Part of a small language model's weights.
Training: a variant of Muon for these matrices, 1073M tokens.
MLP neurons of a small language model. Each row is named by its layer, matrix (gate and up: input weights) and neuron, and shows model dimensions 544-607. Each number is 200 + 30 x the weight over its row's rms, rounded and kept within 0 to 999. A neuron's up and down rows have the sign that makes its largest values positive.
Before each neuron's rows, "fires after" lists the tokens most often just before its 100 highest values on Wikipedia text that the model never trained on; "fires on" lists the tokens most often at its 100 highest values on Wikipedia text that the model never trained on.

fires after: " |", "1", "\n", "2", "0"
fires on: ".", " .", " |", "-", " "
L16.gate174,195,176,270,167,209,230,248,199,186,274,177,157,240,169,253,220,193,216,223,223,252,215,152,255,258,180,205,182,204,240,157,222,156,205,223,191,212,170,182,192,146,141,219,245,219,216,118,216,203,214,222,235,209,171,182,214,178,184,193,232,191,158,262,217
L16.up174,197,246,263,147,184,175,201,222,133,187,245,152,219,191,188,227,219,244,162,213,176,161,241,196,170,183,193,209,171,210,166,246,235,223,201,175,187,178,208,213,173,159,220,207,252,227,127,169,232,186,199,179,228,198,206,246,261,226,177,159,229,236,252,220

fires after: " ", "|", "–", " |"
fires on: " ", "20", "–", "19"
L16.gate340,191,227,152,243,164,194,260,256,186,194,162,230,182,232,135,196,193,240,155,183,170,211,210,226,175,182,189,197,177,195,208,243,198,197,202,232,207,186,176,173,219,238,196,172,184,249,192,176,171,175,205,195,214,203,166,157,215,202,198,201,202,181,226,203
L16.up340,207,215,205,281,181,190,207,168,151,243,177,163,194,247,219,228,177,213,208,142,141,219,156,217,233,201,179,251,186,247,169,198,204,226,174,188,249,204,214,210,147,189,153,231,184,164,168,264,177,217,181,230,182,230,164,194,174,213,202,248,176,173,200,213

fires after: " ", " |", ":", ";"
fires on: " ", "19", " −", "+", " +", "10"
L16.gate501,224,226,250,225,214,149,229,183,198,226,190,223,191,205,215,172,188,184,207,168,228,180,238,211,177,183,172,196,173,241,226,178,213,163,212,178,211,151,196,245,201,168,165,156,164,232,199,216,224,244,202,202,270,218,197,199,165,183,219,199,201,176,244,229
L16.up501,202,175,197,246,232,188,217,220,220,185,204,207,162,243,207,148,249,172,188,170,203,203,188,195,169,194,261,253,296,190,165,195,177,222,162,212,218,217,183,184,218,182,216,229,201,171,204,217,199,171,239,203,186,183,199,203,231,216,191,181,216,188,164,219

fires after: " ", "–", " |", " al", " in"
fires on: "19", "–", " ", " Q", "-A"
L16.gate489,174,186,235,214,213,177,240,187,225,169,179,203,175,182,159,249,272,153,168,178,198,145,191,214,197,186,165,194,221,162,165,173,250,239,217,141,210,196,225,194,202,236,245,188,183,196,196,219,198,244,201,243,205,221,235,201,268,163,189,163,236,171,211,151
L16.up489,184,170,181,172,221,195,193,177,134,203,225,196,133,191,180,216,138,217,230,179,206,253,234,187,201,218,150,187,221,247,211,201,180,210,194,209,209,220,201,209,161,235,159,171,228,158,225,209,208,195,164,225,191,261,157,211,183,208,172,203,194,207,217,232

fires after: " |", "1", " B", "2"
fires on: " ", "–", "ally"
L16.gate572,214,201,209,205,258,194,209,253,210,160,236,193,197,215,240,155,203,209,226,160,206,208,189,205,250,176,212,177,231,158,168,210,233,190,216,166,242,206,191,203,169,209,255,188,190,214,225,175,123,220,199,193,220,182,192,183,250,240,234,245,204,195,195,185
L16.up572,207,194,175,208,188,156,220,193,247,239,243,268,156,227,214,164,145,245,254,223,221,245,202,181,167,243,197,228,203,209,196,239,187,182,173,246,209,235,202,137,247,241,231,189,209,183,197,228,196,190,213,236,187,198,196,204,213,222,205,207,180,207,112,217

fires after: " ", "|", " |", "–", " (", "3"
fires on: " ", "20", "19", "–", ":"
L16.gate1427,182,223,170,236,237,132,214,200,213,183,169,192,211,210,213,207,199,174,204,209,205,159,178,153,208,140,176,216,220,194,182,162,158,216,168,160,228,201,217,207,151,149,167,197,222,239,251,218,159,170,175,153,186,179,217,194,195,205,176,192,216,243,191,194
L16.up1427,238,226,228,209,163,209,205,226,192,214,178,251,184,247,191,190,184,195,176,235,185,198,166,182,161,173,136,231,165,149,156,226,209,214,89,202,169,159,188,207,242,175,176,194,224,177,200,263,225,188,182,206,216,211,203,219,202,214,229,213,187,262,245,219

fires after: " |", " a", "1", "3"
fires on: " ", " (", "–", " \"", " +"
L16.gate748,182,211,234,188,240,203,190,223,164,138,221,212,185,259,197,163,231,147,227,182,217,151,159,196,163,193,275,216,212,200,254,162,193,183,181,225,155,242,184,191,201,204,168,238,219,212,213,185,220,212,229,255,154,199,185,154,235,227,227,175,181,216,179,244
L16.up748,241,230,179,187,226,163,204,224,197,193,207,274,169,144,206,240,208,258,235,220,206,163,221,172,201,244,218,225,184,177,237,202,213,175,150,224,203,197,226,172,186,171,129,220,153,173,192,208,234,176,178,197,229,206,230,183,196,207,197,259,248,222,180,181

fires after: " |", " ", "|", " ("
fires on: " ", "20", " ."
L16.gate725,207,226,199,204,220,167,176,211,198,201,215,169,209,183,198,255,179,168,189,229,198,218,194,210,227,172,183,190,230,213,228,182,250,161,227,222,176,192,181,184,185,163,257,259,188,198,209,131,199,212,193,183,120,196,219,208,168,208,189,146,248,221,205,191
L16.up725,147,173,253,175,252,203,205,182,248,172,212,194,215,224,253,157,139,201,224,174,193,236,249,198,153,169,243,253,214,185,276,198,216,232,240,184,209,212,179,172,203,240,199,166,186,215,221,176,212,228,217,212,181,206,193,179,176,158,119,212,187,207,201,158

fires after: " ", "-", " ("
fires on: "19", "15", "th", "12"
L16.gate453,220,238,194,181,193,186,186,235,148,180,205,187,204,243,202,127,204,189,181,259,227,177,181,236,167,189,185,164,199,179,226,205,169,211,223,193,253,174,217,221,212,220,253,181,235,225,209,201,176,144,208,199,222,214,281,245,242,154,186,216,160,221,223,185
L16.up453,205,178,235,208,189,188,220,189,166,191,126,206,219,266,193,236,169,246,227,212,219,202,238,226,187,175,228,194,196,148,188,241,181,229,250,210,188,185,224,193,166,194,167,221,180,238,199,175,222,213,192,185,225,203,289,169,196,141,209,228,190,213,165,207

fires after: " ", ",", " in", " ("
fires on: "20", "19", " "
L16.gate2204,164,222,265,152,228,153,232,202,199,206,190,181,215,193,125,198,131,238,229,194,177,220,256,226,202,190,164,159,243,183,189,212,207,177,228,199,154,222,148,139,248,188,202,241,220,218,233,215,183,200,140,182,213,198,166,191,203,210,193,200,216,210,161,208
L16.up2204,183,171,167,238,239,209,171,221,143,241,197,174,229,190,177,211,175,198,238,208,183,241,234,218,174,253,177,153,208,226,168,169,163,173,220,149,179,166,199,200,203,153,223,217,250,194,202,156,213,187,169,208,188,205,154,206,236,174,203,186,197,168,192,264

fires after: " |", ";"
fires on: " ", " ("
L16.gate1440,211,207,230,204,188,166,162,205,182,220,202,224,209,188,176,219,169,212,238,131,232,231,187,251,199,167,250,187,188,212,207,183,204,199,211,167,226,178,215,165,152,208,137,189,120,209,207,224,219,212,202,187,215,179,144,196,191,221,207,163,206,215,234,155
L16.up1440,245,205,162,141,177,192,219,212,258,148,171,230,277,159,212,185,181,180,202,179,193,178,211,164,162,215,246,136,222,204,198,166,189,197,205,186,263,187,199,217,147,223,167,210,154,175,284,217,119,232,193,212,210,202,171,190,173,202,218,246,227,159,131,199

fires after: " |", " L", "."
fires on: " ", "–", " Santa"
L16.gate60,217,155,195,200,180,241,198,204,199,191,240,174,154,231,135,197,185,204,247,185,181,172,162,188,189,209,229,180,215,179,204,205,179,183,174,222,165,219,201,162,202,192,209,190,250,205,242,159,176,205,196,204,187,214,197,169,214,188,204,158,234,195,163,167
L16.up60,243,200,196,233,172,204,173,214,186,226,211,168,244,201,198,194,190,219,208,212,195,253,213,245,174,187,231,201,180,223,176,216,193,224,165,206,217,208,224,192,200,199,153,229,175,207,243,239,212,227,156,165,233,232,264,210,218,184,187,194,213,220,237,222

fires after: " ", " (", "4", " |", "3"
fires on: "20", "19", ":", ".", " "
L16.gate2424,141,160,129,161,202,201,180,208,179,208,170,207,163,229,212,245,206,193,244,170,250,191,204,170,231,216,170,248,202,187,210,181,200,164,168,165,212,225,223,198,174,214,190,170,183,216,268,163,128,209,211,110,138,182,175,212,193,210,229,191,200,219,225,205
L16.up2424,179,196,189,153,216,192,126,251,210,215,213,192,226,238,199,189,228,196,188,185,159,170,223,159,228,163,206,196,227,234,185,209,159,198,168,187,204,201,209,215,218,168,208,141,219,164,235,173,175,204,210,164,176,182,181,207,219,297,184,175,187,220,185,208

fires after: " ", " |", "|", "3", "4", "–"
fires on: " ", ":", "20", "1", "3", "–"
L16.gate2325,252,196,161,227,153,215,229,232,176,215,209,250,214,191,192,193,240,211,229,195,209,161,189,225,141,168,148,150,197,230,211,212,155,198,169,188,156,181,202,182,195,188,159,198,230,241,209,184,237,188,236,194,211,163,218,199,225,143,198,160,147,187,177,229
L16.up2325,231,198,226,169,209,242,229,211,183,191,234,287,182,196,213,186,151,214,211,221,223,278,225,209,195,227,273,230,199,217,181,167,188,188,226,244,219,232,189,173,195,204,174,228,219,198,218,158,188,222,236,158,178,205,180,208,162,172,236,175,233,191,204,292

fires after: " |", " by"
fires on: " ", " .", " |", ".", " and"
L16.gate1356,213,218,197,209,227,195,220,254,211,182,246,226,206,202,188,148,185,207,228,221,159,188,229,194,138,221,208,218,216,210,233,203,213,156,188,136,194,247,233,278,203,227,206,173,185,178,199,152,188,208,214,176,200,240,173,231,226,170,235,203,246,193,224,190
L16.up1356,165,168,246,199,139,163,212,194,221,204,172,189,179,210,253,112,181,171,149,187,251,195,232,161,193,200,207,197,246,225,222,139,268,258,212,265,173,182,253,209,238,180,200,282,220,214,177,150,210,193,198,175,237,196,156,191,173,181,213,220,227,199,175,164

fires after: " ", "–", " |", "|"
fires on: "19", " ", "20", "–", "."
L16.gate1302,143,229,199,186,199,215,231,223,177,168,247,183,211,259,221,174,200,202,204,209,177,187,133,162,190,249,164,181,149,252,213,200,142,192,186,214,196,223,238,197,214,214,168,198,215,193,141,200,211,178,202,208,170,210,172,192,244,174,198,174,232,187,223,217
L16.up1302,260,191,276,188,233,192,223,250,211,187,194,229,223,211,159,254,228,234,173,262,199,153,229,223,220,159,182,242,226,203,222,188,191,153,145,213,212,195,218,183,235,187,200,168,209,221,215,204,240,201,216,184,218,173,199,213,218,190,234,171,171,199,201,161

fires after: " |", "1", "3", "0", "2", "4"
fires on: "–", " "
L16.gate182,161,209,131,179,171,176,216,251,216,128,222,217,203,134,207,177,162,216,155,172,248,187,228,192,211,206,178,210,220,214,188,169,178,169,211,219,211,118,209,211,137,185,197,223,180,199,136,192,207,216,193,246,209,234,201,221,219,216,210,213,235,208,210,242
L16.up182,192,235,163,198,193,164,211,170,147,185,161,158,181,196,207,245,199,214,213,182,181,193,200,177,170,191,226,233,188,170,163,158,228,158,205,207,208,209,172,188,208,220,187,197,249,239,136,185,198,125,164,213,199,208,205,177,234,236,207,150,198,189,141,214

fires after: " ", "|", " |", "08", "25", "–"
fires on: " ", "20", "–", "19", "-"
L16.gate2504,264,264,138,135,234,166,166,258,209,203,207,223,186,235,226,258,210,157,194,208,193,180,226,198,205,234,198,183,274,225,232,166,186,192,190,238,177,194,149,129,207,176,201,206,212,202,237,163,221,193,210,182,175,190,262,217,187,218,218,218,231,176,176,176
L16.up2504,171,235,169,209,182,196,198,205,189,190,176,195,227,179,251,232,237,203,202,231,162,202,200,223,203,163,179,224,132,127,212,228,234,207,164,214,213,195,218,175,208,218,153,147,222,184,223,169,194,169,194,139,268,216,270,195,198,212,156,180,212,199,196,142

fires after: " ", "|", "–", " |", "14", "19"
fires on: " ", "20", "19", "–"
L16.gate1794,160,185,213,187,170,233,187,201,219,182,244,175,189,211,200,227,182,208,178,215,172,156,210,201,179,213,183,178,257,227,195,235,216,176,167,164,178,178,213,204,245,215,248,227,188,257,181,241,220,112,185,222,158,189,156,139,219,151,202,160,213,196,189,234
L16.up1794,232,174,294,187,208,234,217,201,172,218,198,164,208,188,183,179,201,190,189,209,191,228,204,203,242,174,135,189,235,196,209,164,171,162,170,184,202,157,182,219,248,218,245,194,222,216,189,170,175,164,189,158,225,234,186,133,210,222,214,218,241,229,193,170

fires after: " ", " |", "–", " ("
fires on: "19", "20", " ", "–"
L16.gate1226,235,261,170,211,157,187,239,210,156,214,196,193,193,184,204,220,212,215,191,167,238,157,212,166,206,195,213,180,164,230,238,169,248,171,177,181,160,234,168,158,192,208,188,188,203,203,204,219,221,173,179,198,176,182,189,197,191,221,152,253,214,217,184,151
L16.up1226,253,188,259,208,250,207,215,217,195,228,262,195,221,212,233,214,201,188,252,168,198,215,215,191,214,195,231,230,190,189,183,254,258,182,184,210,192,228,215,247,195,204,203,193,218,171,250,166,171,142,209,180,140,205,170,181,194,268,201,217,214,247,171,228

fires after: " ", " |"
fires on: "1", "2", "3", " ", " |\n", "4"
L16.gate484,225,275,209,224,212,252,187,227,134,214,196,162,192,158,177,206,203,263,225,204,198,181,192,209,230,87,124,174,171,191,208,168,243,196,229,210,215,199,194,172,152,187,261,229,190,197,208,187,258,170,209,224,135,169,223,228,200,178,167,175,174,168,204,213
L16.up484,254,190,206,217,200,171,199,237,209,206,207,163,224,238,187,195,149,204,226,264,189,208,199,214,233,155,232,196,184,152,192,186,192,187,210,245,253,188,205,152,175,197,223,142,171,223,164,215,173,198,181,173,191,154,191,170,187,177,217,158,259,193,198,194

fires after: " ", "|", " |", "–", "11", "19"
fires on: " ", "19", "20", ":", "–", "."
L16.gate1126,215,194,258,233,253,231,186,142,203,167,152,125,174,161,194,196,202,218,222,284,203,178,195,196,218,135,204,220,211,167,171,253,237,187,129,224,184,233,196,272,199,192,248,224,171,199,202,190,258,222,219,196,167,217,249,132,242,196,186,190,231,187,150,185
L16.up1126,214,207,212,133,200,217,174,234,200,226,181,220,219,231,200,243,188,173,206,211,245,208,217,191,224,248,207,278,200,214,216,189,177,234,207,181,186,202,193,194,249,180,193,212,230,172,177,222,247,193,188,278,201,264,225,189,144,223,196,215,253,199,184,201

fires after: " ", "–", " |", "-", "05"
fires on: "20", "–", "19", ":", " "
L16.gate2522,209,208,153,208,213,194,250,162,174,231,176,261,234,223,196,173,189,213,186,204,190,214,237,207,230,271,231,217,197,226,144,207,254,210,168,281,188,184,224,174,171,196,154,264,176,228,188,238,212,220,212,247,181,233,187,193,238,245,179,221,186,215,221,225
L16.up2522,219,198,195,305,172,206,180,154,195,195,202,165,186,219,246,181,194,162,199,213,228,200,208,170,210,203,239,202,218,209,136,175,204,168,179,178,154,246,162,195,125,146,251,165,206,221,202,134,235,183,206,223,196,174,196,174,167,207,180,234,191,182,195,236

fires after: " |", " ", " /", "2", "3", "0"
fires on: "–", " ", " (", "10"
L16.gate2202,182,161,176,254,172,221,175,209,150,231,194,187,215,168,201,204,193,219,214,167,238,217,170,206,198,176,231,215,184,165,201,188,256,183,184,248,176,207,247,169,174,210,133,249,190,211,196,229,219,217,218,190,212,207,193,179,217,202,175,203,188,212,205,172
L16.up2202,230,158,212,224,186,174,224,230,94,147,210,169,210,227,176,226,182,223,257,172,279,198,206,218,173,185,208,189,234,183,223,206,222,187,228,227,236,168,200,170,170,172,147,233,160,211,233,257,190,134,185,182,243,146,161,204,198,209,208,153,236,200,198,141

fires after: " ", "|", "-", "–", " |"
fires on: " ", "20", "19", " (", ".", "–"
L16.gate1965,191,211,230,265,193,179,192,225,192,237,175,190,212,186,208,208,188,140,214,209,193,216,222,232,183,212,199,219,232,217,223,221,181,209,212,240,236,197,168,244,259,199,259,246,190,240,225,168,253,182,183,183,227,154,206,157,223,224,179,196,134,177,167,147
L16.up1965,183,149,288,140,203,154,206,200,239,238,243,205,232,188,189,185,160,199,188,221,194,189,195,203,198,178,226,229,208,115,207,139,205,201,198,219,227,199,196,187,177,229,273,237,195,177,244,154,180,230,237,185,218,196,233,178,164,216,230,179,197,192,173,267

fires after: ".\n\n", "\n", " |\n"
fires on: "===", ".", "==", "|", "-", " |"
L16.gate2412,174,227,182,150,170,247,238,177,204,176,100,271,182,187,199,173,206,214,202,223,208,184,181,167,169,203,222,180,253,183,206,200,244,180,225,233,156,194,216,146,200,175,207,222,163,224,189,185,143,167,208,200,180,199,198,165,185,211,228,168,220,204,216,196
L16.up2412,192,216,228,185,225,134,188,162,193,176,251,207,199,181,244,212,202,202,234,166,218,145,240,182,218,214,236,200,183,178,192,168,185,197,213,189,198,179,224,253,200,179,215,259,209,157,151,217,195,206,193,201,215,170,245,200,245,174,174,199,204,218,167,219

fires after: " |", ";", " ", " ("
fires on: " ", "20"
L16.gate1334,235,235,168,157,156,162,161,157,157,218,166,235,183,253,184,155,190,223,206,188,173,171,217,187,182,210,232,209,235,169,217,237,209,232,184,148,138,159,200,178,224,178,150,185,198,182,185,213,207,195,214,163,173,268,191,197,175,247,229,172,143,162,223,215
L16.up1334,162,240,213,223,186,184,171,197,171,178,211,210,218,177,201,246,209,178,166,238,177,253,174,159,145,253,208,229,269,243,229,209,222,235,172,174,245,164,228,141,236,226,187,199,198,193,175,227,227,204,180,193,159,200,210,251,217,235,183,197,158,157,208,220

fires after: " /", " |", " of", " L", ":"
fires on: " "
L16.gate932,148,167,260,180,189,216,231,207,205,240,267,184,125,191,194,220,181,224,243,161,194,186,212,169,211,189,185,232,136,186,243,170,198,176,252,201,190,215,200,210,194,244,155,237,234,276,242,190,207,206,194,188,215,240,153,162,184,246,201,209,166,221,225,212
L16.up932,229,157,173,234,172,216,186,199,202,185,137,190,237,202,175,228,216,211,204,208,218,189,170,171,197,181,209,195,255,229,170,230,222,210,159,218,187,189,218,251,186,196,245,199,207,199,253,205,167,252,172,235,202,224,165,205,221,198,240,180,167,207,176,148

fires after: "–", " ", " |"
fires on: "1", "0", "2", " A"
L16.gate409,213,153,242,210,211,181,140,177,229,174,177,186,162,209,196,236,179,241,186,222,215,246,257,218,173,170,174,166,265,245,146,220,205,236,171,182,171,156,207,187,184,169,180,186,206,230,176,215,187,210,119,185,200,216,231,164,217,144,151,187,266,212,175,233
L16.up409,171,209,195,233,211,244,185,187,207,181,241,192,180,204,174,214,200,181,239,121,189,201,233,230,194,194,206,165,188,128,227,177,229,206,212,190,193,190,224,223,249,223,186,206,187,226,170,180,215,111,183,233,201,194,224,182,197,188,229,225,196,201,203,250

fires after: " ", " |", "|", "–", "-"
fires on: "20", " ", "19", "–", "-E"
L16.gate1516,150,214,256,175,188,217,165,241,178,219,180,189,237,216,179,202,194,147,205,242,206,202,156,186,185,171,198,205,309,282,211,206,130,206,193,212,166,210,175,214,221,169,195,204,225,235,236,168,233,169,163,210,206,199,241,251,204,135,176,236,162,218,172,156
L16.up1516,179,215,212,152,194,175,233,177,209,229,214,220,193,186,190,206,208,136,237,210,166,215,171,192,196,175,183,236,189,235,196,161,196,225,169,217,255,161,195,255,241,175,205,246,253,210,214,220,195,241,212,173,208,225,198,207,211,173,173,191,174,189,229,191

fires after: " of", ")\n", " in", " the", " from", " during"
fires on: " the", "-"
L16.gate656,204,211,222,162,207,224,174,205,218,133,251,175,169,215,181,195,194,173,164,204,183,131,189,214,252,182,177,253,226,214,237,214,234,178,198,213,196,185,190,236,191,222,171,224,207,180,162,221,131,201,228,173,268,179,186,204,169,235,198,161,193,259,258,226
L16.up656,156,159,246,166,233,218,207,173,219,176,205,235,198,179,178,192,187,240,148,209,181,170,174,204,192,193,188,182,172,175,173,169,211,140,188,239,198,203,204,157,224,180,144,151,221,150,168,215,192,178,149,230,167,124,189,228,230,219,191,189,227,193,202,223

fires after: " ", " ("
fires on: "1", "2", "3"
L16.gate1512,177,218,212,201,271,246,206,240,245,195,216,215,227,167,176,145,198,207,232,217,239,209,169,198,243,183,178,197,253,207,256,193,189,176,212,213,174,182,156,182,210,211,163,206,209,191,156,199,243,160,196,222,192,210,214,179,215,192,189,192,240,216,186,209
L16.up1512,159,234,191,225,178,195,209,276,217,176,158,238,245,249,189,210,140,201,251,111,215,240,243,217,221,226,202,232,186,160,164,163,163,207,192,194,162,216,190,165,164,219,211,226,186,212,235,225,214,194,124,271,193,184,239,187,199,221,170,190,246,209,211,220

fires after: " |", " ", "1", "2", "3", "4"
fires on: "–", " ", "20", ":"
L16.gate1655,147,240,212,248,209,165,188,235,245,172,188,196,174,168,213,194,188,202,169,199,200,176,237,234,210,207,258,221,201,160,190,120,213,184,226,207,186,191,198,174,156,216,175,194,199,227,204,213,162,211,208,222,233,210,228,238,247,169,211,183,204,254,191,208
L16.up1655,208,174,139,194,189,188,228,200,185,169,214,207,153,213,281,210,214,225,188,232,195,169,248,222,209,215,265,184,249,209,210,210,166,173,196,224,186,184,211,140,156,243,196,157,205,195,199,182,206,156,215,211,183,165,206,206,224,200,202,242,190,238,149,130

fires after: " |", "|", " Team", "3", " "
fires on: " ", "–", "|", "1", " |"
L16.gate2201,207,161,166,217,222,216,158,223,214,233,211,211,194,159,202,208,206,199,152,205,209,172,230,204,233,167,189,172,223,247,160,221,171,188,170,209,220,158,217,222,188,219,193,237,250,208,215,193,234,251,185,217,206,199,172,179,162,216,183,225,248,215,209,219
L16.up2201,224,184,182,212,216,211,194,240,198,207,234,239,146,197,254,175,248,192,224,233,258,146,211,219,213,195,235,203,202,180,187,196,179,192,215,212,244,156,248,155,157,239,218,195,226,180,202,206,205,240,214,199,160,200,197,198,202,180,233,214,209,183,209,220

fires after: " ", " ("
fires on: "19", "20", "15"
L16.gate823,190,172,178,217,273,178,258,170,150,187,241,204,196,206,177,191,213,139,179,187,184,222,177,244,231,197,230,169,243,195,229,261,171,196,240,209,193,237,199,216,230,237,252,204,199,158,191,168,211,169,194,248,181,196,293,198,228,177,184,202,238,201,165,232
L16.up823,122,218,178,248,253,271,269,240,133,229,205,208,164,179,120,186,202,73,242,204,207,193,225,205,235,185,238,159,232,166,261,196,169,189,199,234,217,206,136,230,176,181,231,206,194,184,185,179,250,244,121,204,187,179,236,204,197,211,194,268,208,203,124,226

fires after: " |", "2", " No", " L", " W", "5"
fires on: " ", ".", "–", ",", "10"
L16.gate1800,263,186,184,198,220,174,193,193,230,170,157,194,212,211,172,193,150,191,182,240,197,173,265,111,202,189,252,233,129,188,170,248,112,215,201,245,192,188,220,191,214,224,183,224,169,221,176,179,210,212,195,217,202,165,197,201,212,243,148,144,215,222,193,172
L16.up1800,227,182,165,228,174,208,177,181,152,178,163,137,248,214,255,159,191,218,198,187,188,147,190,155,195,172,222,222,191,183,196,196,209,182,208,218,209,187,269,210,207,164,192,149,215,221,207,246,187,180,155,217,193,168,170,199,207,258,184,187,262,206,154,192

fires after: " ", "|", "–", " |", "-"
fires on: "20", " ", "–", "-"
L16.gate1857,230,224,214,172,157,144,218,199,193,206,159,195,231,247,219,245,157,256,175,204,174,206,201,259,242,224,186,193,185,212,143,215,198,187,236,239,217,229,181,262,258,228,238,218,155,226,162,224,225,174,173,165,214,215,224,217,220,197,228,198,199,212,222,244
L16.up1857,233,205,202,215,170,194,217,171,232,254,219,179,177,203,143,150,247,218,229,187,198,194,214,245,243,242,201,217,168,204,194,190,199,187,174,235,241,186,172,144,198,206,203,230,198,231,182,217,210,180,208,239,191,187,185,193,212,184,224,236,158,185,175,187

fires after: " ", " |", "."
fires on: " ", "9", " By", "7", " by"
L16.gate871,172,202,192,184,178,162,244,192,188,227,170,225,128,240,237,169,226,159,174,219,200,188,180,186,185,223,218,205,230,182,137,198,208,179,228,177,182,161,242,226,191,192,154,218,192,156,163,198,160,152,183,168,172,146,219,227,218,173,204,187,176,214,192,207
L16.up871,198,172,168,207,192,219,181,181,270,242,173,192,235,194,205,123,213,199,206,272,167,175,168,155,206,158,199,205,182,261,127,184,223,233,243,230,168,153,146,170,188,206,178,232,197,266,252,196,242,202,204,219,200,230,224,188,188,166,148,165,171,188,275,189

fires after: " |", "1", "0", "2", "4", "3"
fires on: "–", " ", "^{"
L16.gate1451,204,179,206,135,162,202,223,172,217,213,229,216,208,178,232,187,185,229,231,210,230,202,194,262,216,214,206,186,200,218,196,181,190,226,204,193,192,230,186,224,188,242,256,214,218,197,187,224,176,179,212,278,169,265,226,192,212,247,209,207,191,215,184,171
L16.up1451,211,191,136,284,201,189,170,206,171,195,170,213,260,184,152,232,206,237,218,200,226,220,183,199,194,165,200,157,173,183,227,196,207,193,233,193,254,219,212,200,207,177,251,215,174,223,199,261,191,225,197,222,224,197,206,197,188,195,188,242,206,175,200,233

fires after: " |", "–", " L", ")", ".", " W"
fires on: " ", "19", "–", "."
L16.gate1969,147,255,198,138,174,202,226,140,156,232,187,236,219,202,193,186,203,149,272,190,232,226,170,204,220,191,227,186,246,233,196,195,212,195,226,216,210,241,207,233,160,209,169,209,234,180,250,244,204,224,230,189,168,189,193,228,165,202,176,184,155,154,210,213
L16.up1969,175,197,232,189,179,174,182,256,237,173,195,184,221,201,141,218,165,203,218,139,188,189,174,230,197,128,131,141,253,263,215,205,251,192,146,214,199,228,204,207,208,199,145,200,195,221,184,149,218,200,222,288,202,193,145,161,185,164,233,223,204,181,165,195